{
  "num_hidden_layers": 8,
  "hidden_size": 160,
  "num_attention_heads": 2,
  "num_key_value_heads": 1,
  "head_dim": 64,
  "intermediate_size": 448,
  "vocab_size": 8192,
  "hidden_act": "swiglu",
  "norm": "rmsnorm",
  "norm_place": "pre",
  "norm_eps": 1e-05,
  "positions": "rope",
  "rope_theta": 10000.0,
  "rope_fraction": 0.75,
  "qk_norm": true,
  "attn_scale": 0.191,
  "bias": "none",
  "tie_word_embeddings": false,
  "parallel_block": false,
  "init": "normal",
  "init_std_qkv": 0.0492,
  "init_std_o": 0.055,
  "init_std_up": 0.0492,
  "init_std_down": 0.0,
  "optimizer": "adamw",
  "learning_rate": 0.00238,
  "beta1": 0.95,
  "beta2": 0.98,
  "weight_decay": 0.062,
  "lr_head": 0.00283,
  "max_grad_norm": 0.5,
  "warmup_steps": 419,
  "schedule": "wsd",
  "decay_fraction": 0.683,
  "decay_shape": "linear",
  "final_lr_fraction": 0.0,
  "batch_tokens": [8192, 16384, 32768],
  "max_seq_len": 256,
  "doc_mask": true,
  "train_tokens": 153600000,
  "max_steps": 9568,
  "dataset": "wikipedia_en"
}
MLP neurons of a small language model. Each row is named by its layer, matrix (gate and up: input weights) and neuron, and shows model dimensions 0-95. Each number is 128 + 24 x the weight over its row's rms, rounded and kept within 0 to 255. Numbers have three digits each. A neuron's up and down rows have the sign that makes its largest values positive.
After each neuron's rows, "fires on" lists the tokens most often at its 100 highest values on Wikipedia text that the model never trained on.

L3.gate401:100130117109103130162142116123113149155170148135140099141103156161169134095139105119173149180089127126099111089128107144149126153147165119125124130134130119126175117135083176128100134110117146152166159145144136110093120129101094158135138099102145130130100094144143092114120098122148115108
L3.up401:152131130117157096106159135109129138107117157167113121097085179088177108105099087157139169119140124122149131134119143098146146134148155090142100161167163120123164075161127100130152130109127098144119190130140148129134132142124080127085161131107129120136077103103125117119108136114178122097
fires on: "3", "4", "2", "6", "ter", "t"

L3.gate159:123139149118133125074138134155113138100111105147147122166113103116140126158124079143108155124127066136120116086133117121147147113124121131153141156116129120127161104198129165152138157160139141095136107131100188094128112123134154166115127114104135139147101112162132116150122134109167126146
L3.up159:088115110083152125130103138152150078138136075146137133116107149107115140115147142216085080115119181117115098105121118088159118149143098124135134115143148114182134112138115117129105142087149169120150134177119154143109116112136165153147162148140154164120122112122119132112147125117124114137
fires on: "t", "er", " in", "n", "et"

L3.gate395:093138086131145149169131108134119091151106084091115068131142134129110127132157086115145120138090125097115142100118144139085129130123111107140150109102143137104180101118113141151074090116122121125133084148113162094110103161163094119140148131108131180136146117131161125102081110125159101143
L3.up395:082175133127088108153082118079160156125115113138128165145145121144139116117122114107142115181102204121128108086141157135137148187113120115165114122146132164108105150124167117148129142157086127109123134102139135112095143098129094087141152150158088117162120146173155131134160150149152105053
fires on: "ra", "er", "°", "te", "en"

L3.gate353:093130109141146149129144131157172107124155116146128109125139161114096075131153142151106132099124106086105165115156146104129126119118112121102146156119123116157118111157124103139119144162144116081145094129122099095180130190096130138136160124136109134072109133103153129139106132142112091136
L3.up353:121103205165099109173121122123159096159112117115123124136176129121103127091153120113117136133145111150111112118166137115113158145109153143149149123103105108141105116125152136162104106100157072157164110143124150116103170135139089111094123146140140113124118123144115149110122139121157154155
fires on: "e", "al", "en", "se", " ", "ar"

L3.gate431:105117135110120117173184157171134120124152086128125072180153153108144135095128106104123133152103139128120124093149174158106133112118151103142131108093144088133123122114050151123128144131137108143127104141135110137148128177104136140109106094127103134078125132109112141091134117128159035113
L3.up431:106056138101132145132180122133121110141156101110137127158140131123154112148109115133114169139124151146111152099114149105109145079132114108138121114116091141126150087133080122147164148104094086133125113160136100170157110157114155130142075147121054101080112142107118136099126162094121135133
fires on: "==", " ===", " ==", "===", "e", "ing"

L3.gate407:149120119113121168133143095109142120108116158142125069109132136135115161116106136103130120166135183156112141142131154126103127118130153115150084106136138141091126144136105086145140146155092051084097120124136114098090100159121160151120103112136109145108164119134111156126125108126137104121
L3.up407:078113112146128114119089122141095107141112125126131104130127124128101106098153136114120108164096167123120147157128112146102116136130130144140136148138132113116112182113086097117137154148107169127066112139136082140172157161129092099137100180129120150149133133088117116145144094124158124121
fires on: "."

L3.gate79:143121136200093115145205154156122138160102110081142137129176099102111147052150115133152162151099118107129114126125084124111140121120136129121133120105129135117126139128133117179118145172141117115109133143114139114131146181124114140134126104146129097140108113148079114076151174101164134105
L3.up79:143119113154119114119116125121126107162101136129115119151148146100141126141126114100104107144133145152126139117154111128144101111133168067120089110140109141112177165143116168156138152164126140116122151111152109120134151140133155176146160097153118105092143110132088164105109148154124158079
fires on: "al", ":", " National", "Political", " Royal"

L3.gate3:129141119126139139160105096148123130124142108137133149142169130133135096091146173109127089115139129170152104114131130155141084127155113139142113120161151102103151110109134130167113143132177104132148137128166132148129158178103109122122132111161122123088148086147153097124139148181125145132
L3.up3:156145099106195139154107086098097135148175156153113141123158157114111118163154122163127115110113115137134133116128121129165121148135120148104128132100143121099117079135143128119114128125120131120091158109081143114143110117104141173083158151142122113133091151173158072148107158139117148135
fires on: "-"

L3.gate176:135112144134144141119113150134098154195118102123094124143134136098159109137138146083130123117089095118133129142182135141131123107136094142132155126146133125136128087174091101090109143154120155112107103157129104151130132122114121190133126132178115123104117130103181108121178119126111121129
L3.up176:156134081116116116157117163143142127136101113089123087158142143125122118111159122087165153135107109093149188110120130089137175123109110127133154102145114101123139122135112166141121134133150091192132180121144120120126121139119121110144120098143064101149119157163113156165130153139162117157
fires on: " of", "s", "re", "t", "a", "ru"

L3.gate280:100131117149098117154076135128115177116138136159128143103148091119112115137139093092152139107130162118113139143124152122135089128134138176147109117141127101138136073153139148144102149092151144053146151097113124093118122124135167145114161120106128156160147079151093099136120088077130126128
L3.up280:159134149141120155185139094120092125138167096120164183123105118145139133159125145082113146127134100112136133130177113134125135106095110119121123164131108115126128069086108165136131126133130122146137161089102075098088133126144062137140088140108135112142136078145113108116148139139107114077
fires on: "d", "ud", "conf", "it", "id"

L3.gate206:174128129126135063174123117117134189131142112097112133117155118101145122111097131103164125142106116126149125135142131149123080138139102146086125119123168138107169151125076113137116116178163160139138139122156126143112155128113151215112126122119134153117130118169103094136136081148122085110
L3.up206:138042119115114098146139121104132163148134115109102121097123111119122094130119107102145152107102131120173117195123110150098096137120067121100131085125141192104144115097147094128118144128128129139126175151141141156119174140128117153188113132125144114130127129135122121143123081122114143085
fires on: "==", " located", " Turnout", " held"

L3.gate351:147121159097155091145122107114138103139122109112154096111155192100164152115125146134088150094121129148128117127161192117133109133143124176130094119166150124143152107139102115105099137162143136114130110120155133133135146138117088137154147121150137158121085124136154104114126116147145146140
L3.up351:121128139072177144125118160161136087111111109164123134145103123110140082141106168152122139122098119144105131119121149072153162096109170108142126124103118130095120142142154146114107139132140157128139104190108118100094139109159120189162118134092105126161108130153148123145129173108108124139
fires on: "y", "o", "al", " and", "-", " or"

L3.gate34:170142108121167146129123135081123116148104152119145133131155098140112165176124137129163096157130127153146090115188141113144136127165151096137151091156141130132089123119149131148097133121145152129116108144153111118118136084100090113142139107116117132121107133149130084128137115123082096119
L3.up34:154099135160087169127116088144128183157142141171117133121127145171120156164147123132156121147087165127132094102126157169131104124116132146134135090096127134105133164126081127094117155147136155108089095083127128117112149089118148125091130154130134075100109154129124123118111166093136121116
fires on: " |", "com", " /", " =", "fin"

L3.gate357:113116117161127118137126117113127176105103142127079094086122130113153162122126149131123185109105139166122111137168135129167113127161105150129138109142165071117105107152107107138124108148120110076140048130110147100175103114148160165158147134103143146139077124097110163155106087093123105126
L3.up357:110107102149145121106137143096132143161128091135125125106131079054105164151143112127147141107119126134123135186096146121135133103142119131123124139115172122152180144109149125105131087155123124126127119138165115091161115153117164139133079156150090124145118181102162136120100096110066117114
fires on: " |", "|---|", "=", " career", " Location"

L3.gate334:161119113146132149131096128134119131056121142147143138162146143112098145122087101128159152141143108170126192133109121118145157121101142067111078132161187130141142120177124112102108126134131106153066149156135097082145118106110137116144149135136139152126125114139132127137110112177164092111
L3.up334:138133131073126079099110127152159112119166150143175100127098122087124097179126133142169110131124068130143087117104162124106144161143149162095121114134125112113135114144138075116124110132109111117144129148120144147137105108157117115127098180116105110093141115138106095151115101107104142119
fires on: "w", "d", "mp", "k", "s"

L3.gate352:152109145142102101124133093147153155104146161159124129142128121117097138104107138143157139107088093150133137145077125116167138131088097091105108086115101122121118148157089133127100117137091123106126106172070107153161111147096153080161137089138122151135112090137088171148149130118130155158
L3.up352:153130138158114085142198098127134148141092151143176177108139186160121138123141115125124103168093111154139113120139122115139130163138082137109126094120114134121157103129151164097090111118131138121138161129067103154111095140109120116171127107111153126121125165137104140133118109111155130125
fires on: "'"

L3.gate349:136140120154146129130180153091120141150069117122133107129130111147122099119182096094141174116134099181115109131135131138131138153100130160079119132114119127122138103124093158124112139120152138090153131110147128092105120122153146126097157129110105122065115105132103144095108090151101099098
L3.up349:153121128146154146131149127130148135131117102115151130096133117134162165118122117099131160131154043134121120147096141140110139126122142170108111175133150164108147107150132111175162109148161130133154134108169102108158144147131124137143140132120108100124113171178113159167125146136112134097
fires on: ":", "cu", "m", "le", "ru", "ü"

L3.gate174:192127187162144105142115172117135102116122123161141127142109135131142120095109114068138109139113157101104155114106145094118124125101163128135138128121113088101137168096122096123076105170128167096157097056100162125132115123114082113108129144115138158095141121132165129115136131153126108150
L3.up174:147126148130136127065145110101170115140133137127100124151112183150132113102130086118143172109121122103112137126126083127109147129152146166161119081135125121107159115104092128102129095122124146113071153103125143137143110122139103119149114131133156147108130147128173162123126133133119160123
fires on: "-", "f", "'", "ga", "sh", "w"

L3.gate247:143126132105148139112164109121084140102148129133132137150110146156124153106115146104137138120099160150135067087149170161119092119117116166113115103134167103117146108128118136164139124148143084120130111143153094163126177139107134119117165069153114129089117091108104134114148127146133146138
L3.up247:090138155110128151096091134123111121127171143109094148126094182141172086182133112150156154153118136160153145110112123098106143089108095117161160103083108111094099156130178165124083160121112131124147112116136097116110133119071168153130142110131141088107130105134136113134121112104146132135
fires on: "-"

L3.gate379:119154122112113101142154112109103112075153131132125134139170136088139139130147131141143092112069119146185141140124105141139121135110146172145135128101142100120104137157122089146077173152131131124087117128137118136147119095138153158104142162150096133076095106144121129130140095135150137138
L3.up379:145147138129137148175115125085183134139105175148148150154126123126118113107124127105107131147174084139097136093143081095126162118129161162145113118107136095146137142123124109116145119113077087148137084077108125116148129164136131120118149140135120106110153127143175103134130128137151149112
fires on: " "

L3.gate442:099152130127135134101114134124110101163122094179139099090139144134133122078154103127151110154120114180156106152133147120128136110167086207128098148131151134129148130128117187167133127150125125130100095108141153126158173168143124121149144148132167100115131119116156164147115111125131128096
L3.up442:125118159102086128161129143099139103114147149139133073129153129151100147117125107119109140150128129176138155150112098156135146091114113137094174120107126147125121058087119093113105120125170143126127122111145108108081146120145086161155130135092063110097116100153114095099104113135156077137
fires on: "d", "ing", " to", "ar", "ed"

L3.gate360:123132161072080108108080091182141117141144114219102099131117118123141149108110131109133118131103140095192132177078101125123143112135111105146164121149111151093121114134099165137114119203164148112151129167127147141155151123123150160130114117135102167122121140158110138147153092148121121135
L3.up360:104140109145148138108131115133190143160135158141101150151144129153046101114108113184165142147128120122132109144127115155121155119131152108097099159141187119151131119137127132157154111139120137152199106164134129134132126118161091118127119111148132147187148118147108150087155153210103144110
fires on: "–", "\n", " #"

L3.gate235:100145080118121124126144131103137098111155119190143126128092130113117143128110180081100120161176109152128111171103138121167146158102128120132094113113143095140077128128119121118079126123143148101114128166153127070111153080144140083115123084137130070152105118114095140102117113126189068160
L3.up235:134131130119142099147127116101247118119155139146159126132117077109149134090134102113141128111145138112106131132084123148132137157123138131137091130078128130167092150093170139146118124101125166136123121151121091110094143125144110141075141166167114106158146122123124093117120101134101110148
fires on: " |", "e", "o", "et"

L3.gate250:146109156128148132106141053101133141128101146111163142144182156115145178111173123132126153144106153138102124152103095123150131115144141148166111132144156122095138109123097186143078135161145130091093119117090108106150170137169130132150129112134121102093089093145103198166143120102135115148
L3.up250:142119137139124110110151147138111121155082117129143102132123080120102105106104186108157139181119106111116099155144134140157145130079125123129170230117134116116106141123133076108131147115162126128120140135084099148108145134134135088139176146124117143131126126128083125130127119109110160162
fires on: "\n", " a", "us", "==", " c", "ip"

L3.gate193:117143117131147133090134140082140126102176132149113141118123160106138113127100101074099111100142103126080124173115172103137127143109125105146113145147122137138089119096089142118123115161128172105088119093185129117115121143069157119105133101145119131097113140123103135106117105120162071124
L3.up193:075107100142129103132125126127130082134131132131077128121166119112189123132118130113110101133121117129095115181135146123106137146140102131098166124148141143103128140075088105157132116165158106165134102112120128146124144106117128108144091088098116154144125123054153148135123111097131126155
fires on: "o", "e", "y", " her", ":"

L3.gate226:150126126131142110110151091125122117125176110126106126122186173123135131106135109119157096116089122117168130121131132139162080135123103143108163131147173138143125133124107136159090128166165159108099120154132128149150137138132162171100136087106151185116100114160084123108120101158131122135
L3.up226:135049093128122111143153088106116137146146115107097126124144141085120098099149104128132113092083124154187107174137112105140117126120111161104149113171122168109150111100150122160113127148119119128109119161101132173154134111139135140180106095116120140149117144149132103122114129166128165116
fires on: " ", "\n", "."

L3.gate425:116126171153159115119127105091140118095140133190108137111169145104117121135117149126067109131155114134139142062121139195153161162096170097156137097112138096163113127138142108142113153106132138146130155146112123127138153088150175127093153125133100135101100139127097100114140090139144106123
L3.up425:140163139113143106082178124152180109109139143125138139117154123129162139114136140135125081172151109103183123117136092112115135146103109103114168124104119138134159155129155133133160113128111179133104148119167146143145064102180140102072165152119135152164138190161126126152124149119135132088
fires on: " de", "e", "s", "n", "co", "w"

L3.gate69:123116174165130146088120119125112135143149100182120142146161144133153138110114091111104089169147113154077142095140138183115039144181155156097097105119148115132129088151115145144108095112122159120130113077138162117139126131111177181105132134152134118093134147128102109120134133129109099092
L3.up69:120119109114105145142123128078130103148114106152148132067138127100064155100197162099117123124115132162122094128093108126125136125155130162108135127136128124106130157157102106135152123129116152108110108169094096108129098103123140142124128121166120117122153093127175134166130128109097141140
fires on: "-", "t", "8", "er", "f"

L3.gate164:156139100135152115144124125154111139162113101167129135142160178099109136127171114124113120115100106110125142153157138148160109060142119134122064109129168094100141122159110148150126090149139171072149107114084086097141092114145108114124098124144139115137163158164131123147125111115100102129
L3.up164:130147176128138110102134178087197107112108139135125143101117124071118134142139139126119109132134144132136070068066125141132155169153077132144134099147162166080105168137149136143106115133106141164161117147141132105092075136146111096152111099133126094170165146154134102167141141106122113153
fires on: "or", "r", "er", "ri", "°"

L3.gate253:126117122127103103140154128106120146133118123133159145096169133105158132085108077121176128088069119161183144120129118116145122136178127174119155141123127167108106129160092124154105126192138153147092144160139093156170117109115134146119133103108133161119093118150091107130135111140134128139
L3.up253:146123126141108145118137075117115099164129141143064195099169168133157138130153149154165100126123165120184129138139131139135100117123138120152146125154111152137127086108135174145119141142114117153116118171136137133122132139079161111144107112100113158131129101141122127083122141152133161130
fires on: ".", " ", ".\""

L3.gate72:153115066122106119110153090111155164169124144160146138150167113121121167113148111089139163159108123129094134112138149130172126143114150137139134052135160126097187118169094128103109139150154124135142159076143173125112141089123142146151159123130069118143121104125127138150158152155151125120
L3.up72:119120103077129146067180148094122119148150125115096120115112118081129132125126122167125136153146125114143109144123146133123118135160109149133136130120103109118166131128099120107137145104142087129119105128125131144171152144095098110153127129082137102142118122119067082106121120099129102137
fires on: "2", "0", "1"

L3.gate421:071145130119121087119149127185140118158118158099157121130153140088137139061096098140143097113136126140132101113134162115117121147118183133182181106130129119119148108128127116147126126129132152142147127100109142146170107143113127116107119114162109082085102119171088125144099134125133078165
L3.up421:081096131126163119135178153112136095088114116124101128126115172178118146126081126117133122160095094130125129137128121109179177149128115143154116179120134145104133120150108145099148093139113108106150087167096144128133132105125119115125131146155163117099093112108137139161136105106129115104
fires on: "'"

L3.gate299:120182128156134135081146133142124161112123137133160138136134084151185144126114133070086149124081123137109160137145109138134121145142113189154133110152157122103106082089117116136125165148149128147107130083108124135091143129089133133137145162125168141110164136117119112075116109134098140137
L3.up299:127123113135156120098156108107139179094111149099112169172155064151074106111111159099153140114136125134118105099106132140110118152100128133133125156111121158090151098116148145137153117136106147134180092098134164136143117125117125143145152107125136128149132132131080098121113136120098149165
fires on: " South", " North", "old", "ather"

L3.gate257:132133109151151120126104126109095160146117091158136137106106099134160132155140131107146102113118115160112111164142153113097093157140113140062142144133191151099119160143115087160099145129164151137096173136144111095128181133100108137144125155145114146077153154121086092126137131143134096105
L3.up257:112138121120139122145134161157147134136102143158139166120116133111145138120075149130160131164164158110142129138092125140120150144181092090140110091122125116126101103127140094124115158153161152128123137101110137137124137126134147156139153138140054080107162110106129122128113114171156112131
fires on: " |", "t", "te", "ci", "eng"

L3.gate279:105131125141113134131126127145106155092128099154172089192180097098146111141124115132174130150128172139139169100177126121112126151151134158130134108113101110116102105132119147130080148146151094130146145138093169184170120096124125133136127128125115127139122107156121151140127160097109090087
L3.up279:087161099102136098096123090097117132142153119115128124129107134149072121097135122121170126171100122130125123155141109126128158197135142201110136122085164122122152167119109127151102098101100116140131098158111138152102152125160115142111119111112167143131143105144157104094136099097201152139
fires on: " m", "f", "ul"

L3.gate225:136129136120117121101125127151116127104125140174127129083072152129106106153096131141114146116136115146143115133103129177144105130087111130130137170148144089117113134111151088108127105156112142159141127155119141134101163120149106131093145085151116167120081147155182154148090124147089110127
L3.up225:141136096105106096178130141124097114095099168161117178110156152137135100101095147134125098123133146150117181096150119092127133125137154126135150102091170170123147121134135122097140107142150123104114170123121106154132153148143119103136181136108109119089169116142170115138161139124188093126
fires on: "n", "s", "-", "i", "e", "ed"

L3.gate437:104132108112179089184164163123150118166149082132112104115111118089144151119116129123163080147072162138107164111141117105134132125138146108126104138104117115125178141122119119120103103147150140105143097168143135127133112113102102138090136122123085150118126090141104093101152111132127086097
L3.up437:174118131123143148099121136164144161152084144104107169088162102128171143122128175132161121113112110137151110098177113135137102134101134095127119180162133126147131162171130132138151103171094134115110118135129161088105112127158121149116120105130127125157120108135139082127144129114070140067
fires on: "0", "er", "\"", "th", "t"

L3.gate282:146157130108106133177123106134136109091123106130121120143136119115166110136151123145128090122096122150141141160106123147129081115157106131131138131102150070162111112129137110140051150132148158122092165159093081121140151105109136146095124126165091162137114131082098152123076133130144130167
L3.up282:137094073127099133084112139087147108151122163091111123132131109169146113130138110149113143105136174163146147118117104108102125181183096099142123118150121177171135123151123119119140140135087146097119139133121145097126105052138157111152154131130149159181136136134141116110131163159153167136
fires on: " Ba", " Ma", " Mal", " a"

L3.gate155:121110158126066148086133129143126114153131157129179097143084160124167132109099099112096159157130119101113137110111127127185115146130122121172114115126150122088126098135117161136105111154130121058138110084118116104186113123094159151136123113155140080135117118168165096109095145107103132129
L3.up155:135129118156146151118113155148086118135174111135136137205105110129164155124151123137149147132106136162089145140131105113111141117083141100163141196133111117135131106126132121144153129164151110095143153152144105107122147116080123147104123116116112115123109121099151090141141142055145135080
fires on: "th", " World", "it"

L3.gate123:122101105144123118133099105129171135147126151178169088140136138173138129101077151132179131109149130147144155128151113140155143157139135116103135109125126130148131109205124131115083141118129115123123127159113162106171126128159142141106095126132186129101098096121120162137120100131114143142
L3.up123:138121109115174126148123161132161156135151176124190160136166091143123123115142132147107145136137178135129121173135113086117148131114107148113147123096157151141143113115109113103166118137133129115103192140132122137136141153108118145156163143141108149115116123138150135158191133125170105122
fires on: "ing", "ed", "out", "off", "s", "ter"

L3.gate48:128162119142194142124140197119108153142146168164140124120117141149150137115113103137125084119101153104110114122159113160104127134101094095122154136138151097147109135162132113141132118167141137114123158143099088173145148103120143120112131127117145148083103165124158082138138072138160129115
L3.up48:155096141088169132083117110178130097115147115141134106154128083128077091091145143120133110145128121129131162088138154110144094131097116153085134129121122125131165130152115180121160115136159111148179114100151127137099043169105121162156148132128083105098148084109126124111130116131093140142
fires on: "der", "s", "st", "t", "n", "ur"

L3.gate91:173142126121141087122128119118163088118115148123195124195118118106159175074098131098101075114130135146100171143110141158133111124136145082154160151162140121151096131132125128139115163139133126154131150115148112154131139168111150119113161097181134144126135136128124128121119131124124108162
L3.up91:144132186116091100111120125173126085156158170105121108163115137146150163119081166123120121150146110151143128126117112154137136183130146119150154193150092145136084090109146127134144136174122107122155116159135171161080133114133107138154138155203153134108129119107120102118132108123171107126
fires on: "o", "a", "mi", "u", "s"

L3.gate5:134114115127130095096103139168137127107128091110138151175144137131169175112159088125153132140130121128117148088114131121131152159089111113130155140089149113154084161110172167132146130170150145123132129086102130121143120137071146160068166144135108155097120157093103098126097138159108117153
L3.up5:109116151110123136094197091116088104082136151089153110138095100110133103203130114111119101142130082096149122122118120127138104153105119153120148117121130122158142107083165149132152115139133122152117092099145091121146143130099110175131138131175068154136108165120149105142136131168098133107
fires on: " University", "–", " Medal", " Gallery", " Museum", " Championships"

L3.gate13:117125189116169102091132155111148111112116102135155148068144128116076102155152194105085096128117128123124098133124128118136119152148100092139140146118161163158112128155131115114090148147120150099088065134128134128127091125139122123139146096141129152161134130114166106157127108153124109105
L3.up13:145120104137065150165099108130085124084153074141167094131123117151135171130144140123189140121102106140142128076108120127128107177125082117118155188090119095102084125111109099088131138117138134098102129151128134112145123167096140131165148121108103146122163109122140135111105157134139126129
fires on: " of", "al", " made", "er"

L3.gate447:115138096119133092136123159082074117171124099165100131114100145139130160131122141115132109118106142143095126191104143111124152086090140119135105136144187100130150149132114146147115112140129155086136071193149136139148136117141154120121128122134198137131144107129129137122105112208175106094
L3.up447:116119173129097157142111136092121087163134147093102134160111144102094140084146103133109122197099218094089106161135112135138125078165145155153135092135128139126153114141141092129130128097150088112134148113145112153142156154093141128128118149118139161131124132094170154142155133132141127131
fires on: "s", "g", "lo", "ro", "un", "he"

L3.gate215:088135143114101147145165139111112154164115106105118141093134166064137146109124104115122139159083167111120101111122094144136131131150079142087137137156166074121104097094123129115133154129123113128056113154130086112106119160136133146097109105120126128105123134135128104106120097142142094158
L3.up215:115131177175107151195087143111154140111121133120122170114134154129135085122107147130095148123114134134125125113103166127153158092103114101126109117128098100127162099142135125124149153136094112118150121146109100110090119142105124118154084155104113074106163124099087098139122113116120130150
fires on: "ul", "c", "g", "se", "ri", "ven"

L3.gate380:144132113096115088138117173139146122106148124093164110086140133115121120122122088097160170144104095133149139112136124114137063119116104134142138140090132076095129137146099174116081113136162124123098140134157109107121139111105139152077109120114156190113133067118102174074125129119098149117
L3.up380:112154130122152170110105151116134148107143122108156154110125142135165102162187115094104186138104100150110131104160119114102115105109110119169088134079114105086141108131141147132143144081099086111131124127108132087046139163100111103104102142140117131149128092114139141114160173096115145109
fires on: " In", "ing", "in", "con", "In", " The"

L3.gate24:127130080122144074146097147142136146060159112136121175087124145131130135079097118102160116131085104108170177132137133124139138101114110101133139122175129133126121123109123109146137086163124121111090142140147154148152075120127128148133122121121120186131146145167117160128101121119170116172
L3.up24:130146116113182115154145140130132097083127154155154069098120114110122127125133195165116117115151149108101120135152110103121125108124148151113129077094098088084101106098121118109154151085113113068160100116124117128127110128110168103088110134102121108132093127154136100092142117117104127130
fires on: " all", "H", "s", "d"

L3.gate10:170133155124139093128124131142130119109086164145152124120121105144147127110134127080125117150143121105117155145139186144111142111136152127146133094120162103123129131133105117135090124141158134103113147091173132107110100120082120116105163095155142115119100113147083094099146114174105070160
L3.up10:156129156124144124105144110114096108115139156142087141134170132140120164143115117138114093143172093170143173083143096119131147130095156068110060132130140113085118109160127146137102142102099138124204144128125168124124123062109157100145129104123135138133172132138103100122118146163129117142
fires on: "-", "t", "im", "f"

L3.gate314:138134132126147115153084136150140150166147108124151126145150134080123163133130119107146139164106146122111094138160137156144132085101123164113156113136130113161166134128120088135103111149127114106106130126137097104105155149123114109112156155122107134113102108123195132136093136133140100147
L3.up314:114109135135099148134127108157120150161135119161146131150173148112126115118111142132150167146119119101120117117146138120125106122170139168127109137098145176143153102131180124138110127123126146155123164155140127141102121135109174144143095123107134093163125129084086119092171112128188121096
fires on: "er", "pit", ")", "ter", "man", "or"

L3.gate177:117120105166113139115167129155075136132112137064088132157128149098069111147133115141105134146129133133105126147132121095137131114165136145073111122125150112090126115164130169119120092171137128120179118108146156122153147102144126114125148132161165176145163138105097154159099119139177105111
L3.up177:134121143092176142126130094134151106089140120113100142127126134112139119126109098145119153144116146125070167129147107143152094079125129121133086139147153153118169137142134111127132085116128124104072124089093087146120134069136150152128147119183101149105149130154134078139120129178108133120
fires on: "s", "z", "ro", "th", "al"

L3.gate238:110124136126108101151124124106100144127087128142167124080143122104111155141129116126129162138135117152106134109149076123152092124145087151129123140139100153124173134125112136131104140155104109169108154103112158130142129116109076140112156114110096131132089126139153153152104170096134125131
L3.up238:179133160119140140106140132145138117082106110176140122138103155132094157105067144121130103137142119144115134137123161106108142092138137099106123133089115095161123133094121163083124076142136093173117168102108116141143112113168113153145119122088123134126127127182110143112129134145113134128
fires on: "d", "ic", "ed", " of", "ing", "B"

L3.gate43:106145145110105083109109144171146164130152134129093150120140113113140144116117104123126166112122087120115145153132146118110129098103106097093108077174157135120142106139116129131100080111094104088102162122126095138116131148127171117125128109135135118155140171150123145122117093135139113203
L3.up43:149145142140122135181115132133112142114112164134107130168105173138157117122118122106119078131112162108133102134175157099098131099093133126117123136142132123154159122115145086093105148157125118117100118110103104099152103157112133112145141151135102136108154124085125103141122107135170099150
fires on: "g", "t", "s", "er", "ant", "ed"

L3.gate47:141133151117134072139113124116135125117108129197146117104138138112118164076123128159131108133119132151148126078128138157099147150146122160094113133142201119125146100152112165139123088132131141103098120149105152142114127153125110148140138117120126135138087110127111140123121153169124129109
L3.up47:118151122078158167178138146150120140135068117145134136148164064146112121119143163131127114117108141109087130150136091104138118161124113127118129086128131109177107161114133160114155144116122146137085101131165163143128147166205152074143174113131114116155154115153127145119094119150137105125
fires on: "th", "2", "0", "up", "al", "1"

L3.gate263:132121119149143142119175159138134168118122115135121110158144120128151166138159108118105099167127183099136117095133114118118123188103125092127086128142157131124103156161097120106107153178147136162112130108129124131121144140146111158078149107147130112140164145124117077149134131134080113117
L3.up263:140094127155170110077145145145119131099104116122130139169155121186108148157129140143135077154148184094136093107126070086140095161127139101153147115124118129132142156158114122140129118120166172131132121127138137153141134098161150135151143102124099152128147130143123100124107110138061158102
fires on: " of", " Institute", " University", "9", " Center", " According"

L3.gate187:109131137135117180109119121122123143115129087139167094195107117117139154127127115172114157134148073135137156137178113106096150136144136121126164090128141132101147087154113121139146122126150135141144108142134131165136152151128142108098133137113131115124094148157075082166084129158123139101
L3.up187:155133139116133098184159128078100184159104113145152168184160126113140121134125147149179164137088119142159117132126118124126139068135112109163080108110120108134115104140133102129112130128103118128090120123125091115141128103132173118095063103152108153129127084170100090131128113110139143161
fires on: "==", "===", " ==", " Diego", "vis"

L3.gate402:093116132064121133152149140137118117130102106130130126120090147127098156136114119172125135155097099126113163145140128099139142128126119171172147124153143090137097099085143140117074131129156145147129132128134132182142145102080131127167128104136089132066089110166133081112116151163129155158
L3.up402:135108139110143147129126129150144130143146118139119140180126139124144165123171153137086113106106150102069087145193165177158168127141097116165116133101164149162126090116114115103145144159156136119104172116105131129087123142156109150154105174182126135152091134137111143166151144106132123109
fires on: " of", "th", " to", "at", "und", "tri"